MLP neurons of a small language model. Each row is named by its layer, matrix (down: output weights) and neuron, and shows model dimensions 314-441. Each number is 500 + 50 x the weight over its row's rms, rounded and kept within 0 to 999. Numbers have three digits each. A neuron's up and down rows have the sign that makes its largest values positive.
A block is one neuron, or neurons of one layer that tend to fire together. Before each block is what it responds to, as a language model described it from the Wikipedia text at the highest values.

Digits and separator commas or decimal points in the middle of long numbers, as in vote tables, years like 19|93, coordinates, and decimals like 23.8.
L8.down1457:557472385526494473486521536511444504537523564548447507552446461534469528564471467416567494496464452469503484527457470518522534490465486231526515454515568596528462480442467515455436615572505438499535566477533473467490509559444488582507496517444451424474498473487594460546514471450456533435457515558515549534532495512480521483487434494525555575503511572518499499470477547454546535503481
L8.down1614:470538534467525480438525476555533522451481479487557451449411511461458472493468418470535440551505536560513404488479477540530559485516578821422541393468504523503489462451486410530457477548496502461449427494475477510472525492529531510474487540466457416471495480537458550543498568511501552467552491565517541559532370445467501494460425572520570362509487557454465469500519438508523484533543
L8.down1644:432526444532589444534582493550499501505454570505481535670471496524455514651485552521553515496590650502432479501536457431472534379509578487485491544575445507586522483590537503498467527507458402527368524559479378458510507568451550508475475491503570499504559591552467443470476532471559479460534483594503483505519536435422460542580534445498587481538535477569526474492510432461505510507489
L8.down2159:462469420508410491541553445465622560487593496547456545554530465427436450598479441529615438459488495484398590506483526494470443454552441593516491483570545483541469601517533520435503619462539510427588509430353488503493532505506490525558535531465450409478357533452550529440506599507567461422518526503566501472459527531576525461494439491488596511515521413508526479411410500504410500496581

Digits and decimal points inside long numbers, such as ISBN digits, vote counts and percentages in tables, coordinates and years (64.09, 18,978, 1880–1899).
L6.down185:538402456469559474501549372520462536535498478559424593431519563512403368565505450485547542493501416547402460460418443444533490465523452444562495471581506490509527546490475431483393523456513600548477479496556435559461448500460460487476515442392465550440421514496445475478453558507584561568467526442482416533514564511470545557444530593525536452477477472525438491469460525495524528477486
L6.down189:496562449534548500507540542557594555435458545564494522525536476523504525542504540530562553433495469580497529482364523575506467510564480525436538455573569575611563440475464431449557621545449540470569569484564550436481447524606523476476556537482461485536487512498467614453538451508475529512481520475520549446483445472512455493576569637488520507447460534393444551535534521489495555595478
L6.down671:511442483514397492499579514347425431523447439481509456482477486421518538454490469529429491579471400463469570529488474443524503475454518429490513469627509506497586569496482422522564572421554538506509503543507392531533550501507446480514548431493497477327466447504485434513555476362571494496535460532461551480439470539493491481468482512507597589485520452445500392516436529569565418567542
L6.down698:591505433474473462517489463425450574414556480488570589503580497455440491593585493454483575448538544495486495490483551481501440582451575617470492516470539504452512561572625378555482537532530471545510513406450470492516512467525511513494389467519542484552497528543468617547468435445547552524540465560496503471514484545428473490439484470485460424487540463506449520442485549557481508558491
L6.down1077:436463446503513520474549515412547498483548529570453589535589430426548550535495516458573497505413492447558465575496472529453561537496532502432529443473576454479508439530511572419510486513465584577472474499509526460417494650445486455445489497458507443506515565405514579535484689523461465505399482496477525473506509451547442448510540470453548483447471484558485522523587573474484480532468
L6.down1181:484481503398514502501477480489416563549418502527575455540384433476450468473529548472412522478449532427464470572550404548475461462553467627652573506497493543491444555521427441552561576468540458522446497427543528494490504428585480506582449477529419409502558504552533503453551438428504546513548539536479574498511437510548488526473527560542439524528475484447440504430508458497491460490533
L6.down1370:531535474444514592527575416605469543467496551437482505627540510463595450564507472463531437503488395499518476474469391582474488469508382537583513390531603563521508460514502440494510528516500494548525555470505510491497486560491529514477459543558482607482402467576567493509505546545465461472541496514556526449566479477533505590558483545422454414525500453534479474456537548535475483487474
L6.down1525:552600433533475512422533494502563564438398496483392475438521486495532511506528536466516527528560445436468522533430512490531493527459489560409542549538550370450530572422575493457527517473470413435540569489522536511579476524480603493531528469458502442434480475537425438408470517456441494486487545525533558510473439477534546451542502429441524523518550500482483522514466515458449589519512
L6.down1606:549581520542533508458501547504562541508435528460539512556468368505447600636471634434572495467532523518432555555480404456524531480546493563551397320507509507522455536436531435386395520469430530518441475497487419499511477528457494484488630542465527443459413455604569471498546478473495628513452473539478531449459465509444596497549555546433543505493500456562482544404524567394474514471491
L6.down1631:515527550468537476430594471551523429529448463415470415479528537525595445562553495507461535520485440476587566550552520549464473526460579580533551441551458559573456491558465480435528458542434416498461483532474462391524520548482420569443481467473549448412516455553583591393521488451520512420455542511465578464515505590574506513590440491465526605455533488503469441439461526539472456533573
L6.down1702:602535482545510510493574385585414471541512466380433484529488533447521555486453458525529524420481460539450447492447505511464463477410526252479488478557534616502501536492523474455501478525486566599461452554509444464478549520546456470515446587549476631548517596509512459514547545406529476613386451465408497431519452547505482487510451542390507491505557461508553470492489446560553453517565
L6.down1751:457535483446551410373565573466465544527499493619428500504473534398441568554509477478584559537494521482523459580463545509489499503514511531395512559537478491562550479505529576555478575534535402473600489487487461463505470610519530553513587415500499519510438359457527506566501466490569584484424523447604561420533464524494577484475532442616488561473563540480464548384500478497489528559469
L6.down1789:504403465469567452535523493535346304471502570504458450466506475563478480450496527464528520467414448591441546489510552482453509455527530428579509474461463449485560472511488478434490485436512442521554515390436453560434509462482520500496612570481538487530584468539529464524485533494497416553569545514433515465512420495408434548530420521574414532448483571537471520498521505516454500472418
L6.down1905:592540547474476491507498508530443486451508535543451521554520502497491498521472380535568472432515573407515472496440526403528473467471578477453476466455522578540491465530434409519526537564424548518441490415495489541533522590506449503486486464467451473396534507423432525509497461491497484511504483609454589437625464457489515457557516552536592542489438464551555493527511501401519482572545
L6.down2030:534516480523507485513423517460558450470522536472399565524564540519498520464506492455411534563578565432531492490517574490428542535443507526501555557532487502563534482497504461469507422519425468464535550534516490442456459521548526457446525490428523506484501504425516517467536485524595529532495460460567464520539424470618538453510482567436440454519552536488502457505440545507549533493463
L6.down2324:471521558551499500500496444501480489547435542543453542501410438467540523500534585581525538479522412381552559403359431422498437504554510478566392490619596566492569415517507564511551554477572492556540452437541384503543487474492486484535547556425549529517536450445445457503556502471503502490497459498579423569617391476473488400395423455480450489596500527429474558483580592441492496518490

Conjunctions and continuations such as and, or, then, ), or a new-sentence He/They that follow a completed name or parenthetical, e.g. (1766–1770) and, Steinbach and, 2013),.
L2.down612:494470522530540472455605503492432519526568449587470378453539537534548474422499481519478515507424505640516521490539478546491586530466495637442494517461540486468456563460403562586527485451578497556475504546518450472414523551534488462515552514433520575513460498515591424405477495560537473418448464566443543613471521400500492513525454499594548567543498587524461474568576520474502474523467

Decimal points and thousands commas inside numbers in statistics tables, results and scores (28.72%, $8.2 million, 214,947); weaker on mid-word name pieces like Mara-th-ón.
L2.down511:472482530566487513520393467449440488523454496551507561500444502473568468533600470474504514582532518553461492515490543601515532503528547520440491431535549435481442463433503468530487488639520518449569500452462582528476485509468502501438406461544565547518448466497485437457474538551451601443450484524485530548507494401534523450559450606518480532512398448472508539440567503458531481552552

First subword piece of a split word, mostly names starting with "Al" (Aleppo, Al-Awsat, Alpha), also Gal, Ver, Ser, el.
L8.down305:396458484367517500530491359498555422528555530421543489512544541514528478560572466533504581494495455531492512441477391545501512525483584578415521427510588443580518578492448554461508557510509455439424500497496578478533482497502558535446552490507513545495599543477496445447514379542586570446538503473520452485551530505486469532511565557412589479494514470468488529540556560525462523556438
L8.down569:495472538423437462504421574442499502554587540460508555494476493484624502475562543504526517471513402414501429364495482529478440460455362515472519492444429441511564476553569484493412460549538425526508531512548648486505450508464551553533511503518557544492492479546456603403577411546516497489556552539554435563457492437431535422445538559568521486448573495436464558520516556431483531500524
L8.down1557:530541469469438475535427488493426487525532533516497477453481514497489545520568539474529558518542441550431492470521459427590492555475528530524416390414494500420507490479603571527562500589452428498453527520431543441509477617583405505456460521425487494455485534451525533508524383498391475424579452540527494538486577503489503490551504522483563472577412405515544520575566617506478507472433
L8.down1887:376465499449538530508439453480484520467402490501454492489487534442466526560507491552453502510461557563499457441571520393464534513585453453476520504454621443493608477522577426522504504551461477430505546597526619510524428513487522597512525457467535490558545494596493481477552615498577492461450580465520519503484513525541447542546486557476531567465501478440636452519439578459568496541441

Fires on "and" (sometimes a comma or "or") right after a person's name or other proper noun, joining it to a second item: Milanich and, Orszag and.
L6.down143:462507522519486470475564475495446455539491500546481524504558449486563669475504509417432468524520502495521513473454535437605504518465396409456499523436494538544514532542485504509534413477574554483577442463507461511478512449467514512569461453509538432474452571439577514564458500500473471465510456580517450481540435391506592513482500592443484484526538579512468571448511513492530462530447
L6.down303:479545520422454494484481573483476415499457449510517459447519562499548553530500549498481515492472429501540440486545486472499514533403545478465400512497542445550424391573569574479524573402471443588498427530530523513469570436629510540534398542494409460450454529539619455419489454526442504539543423484440509478600488437450453462520467545469576460551396567478526451473584501529555542489470
L6.down506:466494501572540516543493504548578428488529507533473473561458531464453526485471573504541489386524523491636574492541452487418430604449493527502510526473451510580592520468450507537510478456375494523422530442527571553455529544508511481479414493536522489544540466494552500459518536518459510473494427509435562452441520529460481495592535515564514506428461596597521471504527458472489439541478
L6.down566:517468507583542515477558479553513464518442550443495458470489580544483515594517536592504488434490486524471479515472398458525446468529414472469452389527537421451565376595537581536510465499486572458377467518511534450568394456465564539396499567410479622511453412463457547445446490501473465474467530540530513491548484503487506514427589522553568473599523503540489521531575516454456448435555
L6.down582:525531556576516515502440432520516457577529551401516459564540428467533502498617465521563522477613519564514533464528488448518521501444479621431506394540587399502426519592626495482657458388430438518528484481499452518561392404593423476564434527603548470506459556488512443513512469528502517442599527489394470490566443417439469551483499435440493460454476541533605481483519457553557440530463
L6.down725:468540501411466454469486401569524554610553489413457506482563487485458501512438497544533584473528413539577524451553527499562504548448439470387533549505458568413432538531445520541476446499490511506512481451545494427382473552563529503475476471526492496453564505514502523426500397495476523474556550499497567525607525429601463549506519525468437451549536487520551460571520520498512378551449
L6.down1126:437550486499465536530583563535566502534471485467466519580533485493551464565420518555545369504524484465491457514496601498451509469464535476573519530477574512543441526528470465522567615573482528479481505519459455619513446486544551458500481541551443468428490422534591504446558452505558517498519389407457490505560398588443517505458431554489451434535433511449569497532524563511445484535450
L6.down1138:470530377452545501604569616557494432472433569486533486595570465459500495416529493477509516534391470546538439493500546512517524602540517487505491516499516463477450495565491570522477476503456397555537520541515486545486475478494454446440419532489418501442455451477600463460448485506553525432589505525468524510542465485466492496524477529450490506461421471511505511519545495515521525545481
L6.down1144:464529444498505497549650525485499484530517508497439464536568540518519449433498508517489475447534512556486528431422487530487425453433485544482564579460417497538591515390478587614550454504484508412418488476517551477531488582436474552398529549543419439552478546500564463486504543511564467445491557519614567463478562582481530524537542611503562519553375484502520486417537470493539446476580
L6.down1470:539496561409574478459545444405510448474477486540492435448491403475511549489493574499496377525478496541559517601461505471532348474485548554508481433432547424471459584456416438506434474341493543517487498474465473444457664491505517416478516459531496464491510530498485460546457566546495516442525477546480491517432533468577470518556574535498489502446546570534482474451486468481601517519564
L6.down1506:422509526545483541392455476603576508590565517419529507500570483482565504396475495485473487499546570583467486480539523423511467424589528670527421525494430490544536468518473439475489477503573516576502507437479393477490406516566468515557465447455523447502602516488556543542437534507456443418598530452524555567492499505538555510485533434404549519624486488523566508486604433492510404485463
L6.down1808:533547602484388616471457514492517536486539450523499544483389578495411476503473555513462462427463455398508514436551529596490394505458589738589500448575431473568522511519361434490411495492531456381466521466474495495448592574473501504506512519498471489582439541522521494462551434463486547521454604495470493619552413414506500478493482537490530586563540413515488437509465462509464568566427
L6.down1852:418543517550579539462560510506473427595501445574524509530448437517499563395536537461650579433505500407562566444440432509471470488446414508447469533552499500568513411444425405461513509476435504545538493498463437518584472522514538550493425428531486466425418521465432473451475578508434560430537501632527510471488559559474584486444503568546511472446588539487544538621458483516439595530502
L6.down2139:419498566443573333516529502532467467562505510504450492535414456494464572391505604457515554516547581585446491529532528413447471457491472571567508405531618472515607488550568493421529500373429509552435415507520584486469531430583601485506530423469574525527460483456475530467405475550508437534574480561534522454462464491402494544483555420539511469662486521480426485560454491447616465520420
L6.down2146:470482492574454455531517476443487444528431514462499494534470404522605548517402525477477537428484521447507518472480447506525496492562475563515519455632519438497594497517516496452599510530468468556534538461540498574505492570502554435577455447477487544416499499543505515444453587579472442508520551575541504429441529500481509510439509540515513613564523508557488486494377502603429360498418
L6.down2271:483512529487539514502540547579592573504499564532531520493491528499546541473554463519482578440437450436504573475509474568500442470449488677520478434535485427574455493489494442577511535500487516499545442506470573524410474590614554490511408409449568519535504421512474445549427456449518570574364476518483459471509509585440506515560455547541556527462495445539529547600465455605421487549539

Word-internal pieces like al, il, el inside names and words, especially the Arabic article Al before a hyphen (Chiltern, Khalil, Asharq Al-Awsat).
L2.down397:513484457554542516455474490484593545558496504483552490555557489455482506483484527531554464487441553461515597581518505581508550527564520563485548523493467501540565454385499538590542486475448481522513515533549542429502538503454534474498503628537526527515491509437465464458521447505572515486525553403529545448445579465408542467480524500540571486472399534575530547526497607506568462584466

Fires on "and" or "or" linking nouns or adjectives in lists and pairs, such as pulp boilers and, goggles and, either… or; occasionally on "for" or "with".
L8.down27:561523494491506544470522506469454452537491459521510558518489458517416621469458542555583531517536431489515467500503552456533410597477444713534532571532426440493500450504498540441441485491514419483526560464494446522506546487557454511529455538495502555492599463549496531541438485539460584487417422558420466527460509484581497499485423486497501452476437505464470431471505476541481503507578
L8.down169:501525467423443526540503414439551453452444459583605558498485479518450539410437525522455552490547350479457480368532389482409549523477532458447487473530506485482551412538523593407593495553504480501540526488483449450483470490544463546505479534525449413509467416502563560479488596517480473473428497514616475530424613547469553515510403467536588475453487491452522475447532369463594500444571
L8.down1307:528537503537508454474505538568502430587434501559460549515535560464409454409460426508517551567540515490496530536537500477519535528443378541537534494432542476522523394524534521521518500506466509552427562547562403525477503486446575550500530499517491460542557445449522472545542418495502511494583502493485445426551497531507454480588501573548593539531550535446448545492473468464413556528442
L8.down2219:470462512533517503488473489448466573378472470539523569470426489396501516423551520509453515451455491400522519465536489440436504473506493830588482504520554490470498524486435461407519569541491509569544574530451469519477458473615578508455513473546478409527452412482505459527518419512519494472468513477487487507480477533528557484563595458416472573463498522448502487469470485508470461483498

Short first pieces of longer split words, mostly names or un- prefixes, such as Al in Albany, un in unnecessary, Bal in Balassa.
L6.down141:490552589573491588594499464543491539513593595572553485515580524491567567482586486476483469438378443527498568485503367461460587516507504509521418571515573562500439497473500570523516541497576466468583517451607563498511577555418514470555490493462508544524508484474549524508482402598533571500495504494541560444524454460536531532517448492477481506535493441530503538451590572479565536594458
L6.down480:479544496481492509511448477458405498480433602536481587467550505479624512535445518583454437479493533390461528442521521457504461550549420438361430504520485442562535544609503437504497588526510539457499527511553516381541585626507501524517560456604458451473457476461532381483555533419550517511462419501544513523420480442575557466543528496469500383498442427457556507559537496493517410477518
L6.down589:585569409525426529512475460433564553482479531461613510513483481529479525564550533624574491512472468584517464411545537431512483605522513582436504342522480498498541455590450576556490536446478442521501465530494491369551453492532574490416531514425525525588517556494521514456512435546513512419538592526500458408539516476528606538536505400432507502373599561493458504507483448551487476483457
L6.down594:488414611539501576517362518480395534472495472490513497571494384569489547447497515559567505460485449382532561559565552509471512504488482394496507563544530512597497443494515428484556587413477501462494536614518483486491532513521559495433473548538544524522458528528569500470548473532498523434426488538467568499535435436498494560442444469511512506497563517524517420604486470507521400387607
L6.down604:480467527531495543434650525461517513540534472552528487599418422520488494446486481600544405525529495440465431509470502510437485471494510472521441569430480494514474516569578458380579460576608468453489494508599398431527602638609460461558598497535503521479500428531507530500514462415516533562488505550486437566507433423479424420520582472590522488499522463560556475458511556465519508455537
L6.down969:519418564534411554525565452542596453476424508427490601527535425435622506453621528475511560494571542557521520512510484493528486532500561497480482453468502569497548463482517522480549559508505446464558528566460597422534588457486588467430402575528533414418516487509529491528584535500510511478434492523584524563530510440480543546493494542504587436570503441518494595517577517557466506483466
L6.down1417:527491564484511415608574499490516519560526462590628497465585447503494529425433456488496541526509507446568423569505511490393487505493539701511490518523569467470510567441554522486461503457489480484467470554458566563432486543482564544563508426419531532541519608477506563487482469420483524486479462504534569610473545512493511434467545515538566408516459524428489393460484491441565661616510
L6.down1605:427425608472535517471536414449560484480482576431449538463516517535432537518589540430550490529476537487485452540447538406571436491506502480567433527444488516511470521506542390487469478439563518428501493623521493491520455515480545525476614484538617538453499471494419523561491532497609510406510485492532493556572507501458401490541435543509485534499473476500520476521550314470520520496402
L6.down1639:499436477510471435452457568485377510468448556616498539527498529482505455487503487447459534511490555571471562538549483435463411544482556428471399493648603481509542589552520520534548532417511569555474544479548498482540490530468441479597506454432517523479509485465514480495520560530456476534534443604452489471498442594417566533430607459412544552520464487505446464488489467553408440487594
L6.down1645:468484493556495579488546509483509530391548559538528554530492497539372540426575463493464534508452488444576553499494498425514402448459499547520473562590418449553492574572435417467561517540444471490507540496516513457498562570552516504594470515476439569427485467480478504435552444555537460521537511409478493538524493549489591529587549438526414469577363497442553495512516490509488515514468
L6.down1648:440549474458486415469365497377535547459507580565554488527515553517491579441521467473448445520571568593532565553531504497591505473538467460476491498488479498506560505460378488583527485571495424484490410555526565452362544430554468597557513458509509547602533584497489440442501460526467537535615437512444450523506502575492500543485504479546504445561514444574571491538526486505531486510553
L6.down1732:532469489455454625492439400536649558462567535484539508529538513609531554577545494536565513520525495468509470423426467427431471539569562564470531537495476572416468489434524471561458573533466504563510419548485505457515502573530589495458401517511590560511432611482396451545489394547500449466582454528539471472574558490483495513494584502456513459493430486518464453547488465477548484558517
L6.down1775:491431528380571496492478477452480411570563515552492615498509510531450514472490496514457474411490516470444427411397536528560593498533438571529628423577553562548460436473484494439552490453471486585448515466420532482547487432502523483487531474469424495527443497553366551480428444471497462446534513524470583624467460534489506534519504509569470468401388481482532471471557398548556436508530
L6.down2013:492447497623447587561469448515516554522474463546571407416497532496388505443542416463470446407553495465541444438504432504526494447487514369531473356492519557551572439472531522506509594441527605507538516405548586503601402487585503435534482503527544436528427531461535571485445578541514502538610521532520500520581552519488517488532471453509419475500505456524529500512393478431479408594504
L6.down2123:606487563493422553449543497598496489592501534478481505538581497449472594527448506625486529461472500517546443417566454497492563537503525534536480409545473587593477371491424493461464527587486496490559502532492479498555521542499471455553462565404465512516534506363490557456602489484398515498435514508553609448527480419574541565552546552467534459563449450523509585471518493460577495521509
L6.down2258:527548472537518488487458591461399451466427558470522509419435482516468522530554470549461413605490623562482472521419505566457554529511476568388486404532413481563493446579462505466432567452563534527490431509403564490530553526532560507505498463445436461465477447553460465527529454502446443517499455515436500468494470517550492539474516509473434438607516535501598542466550600436450520547413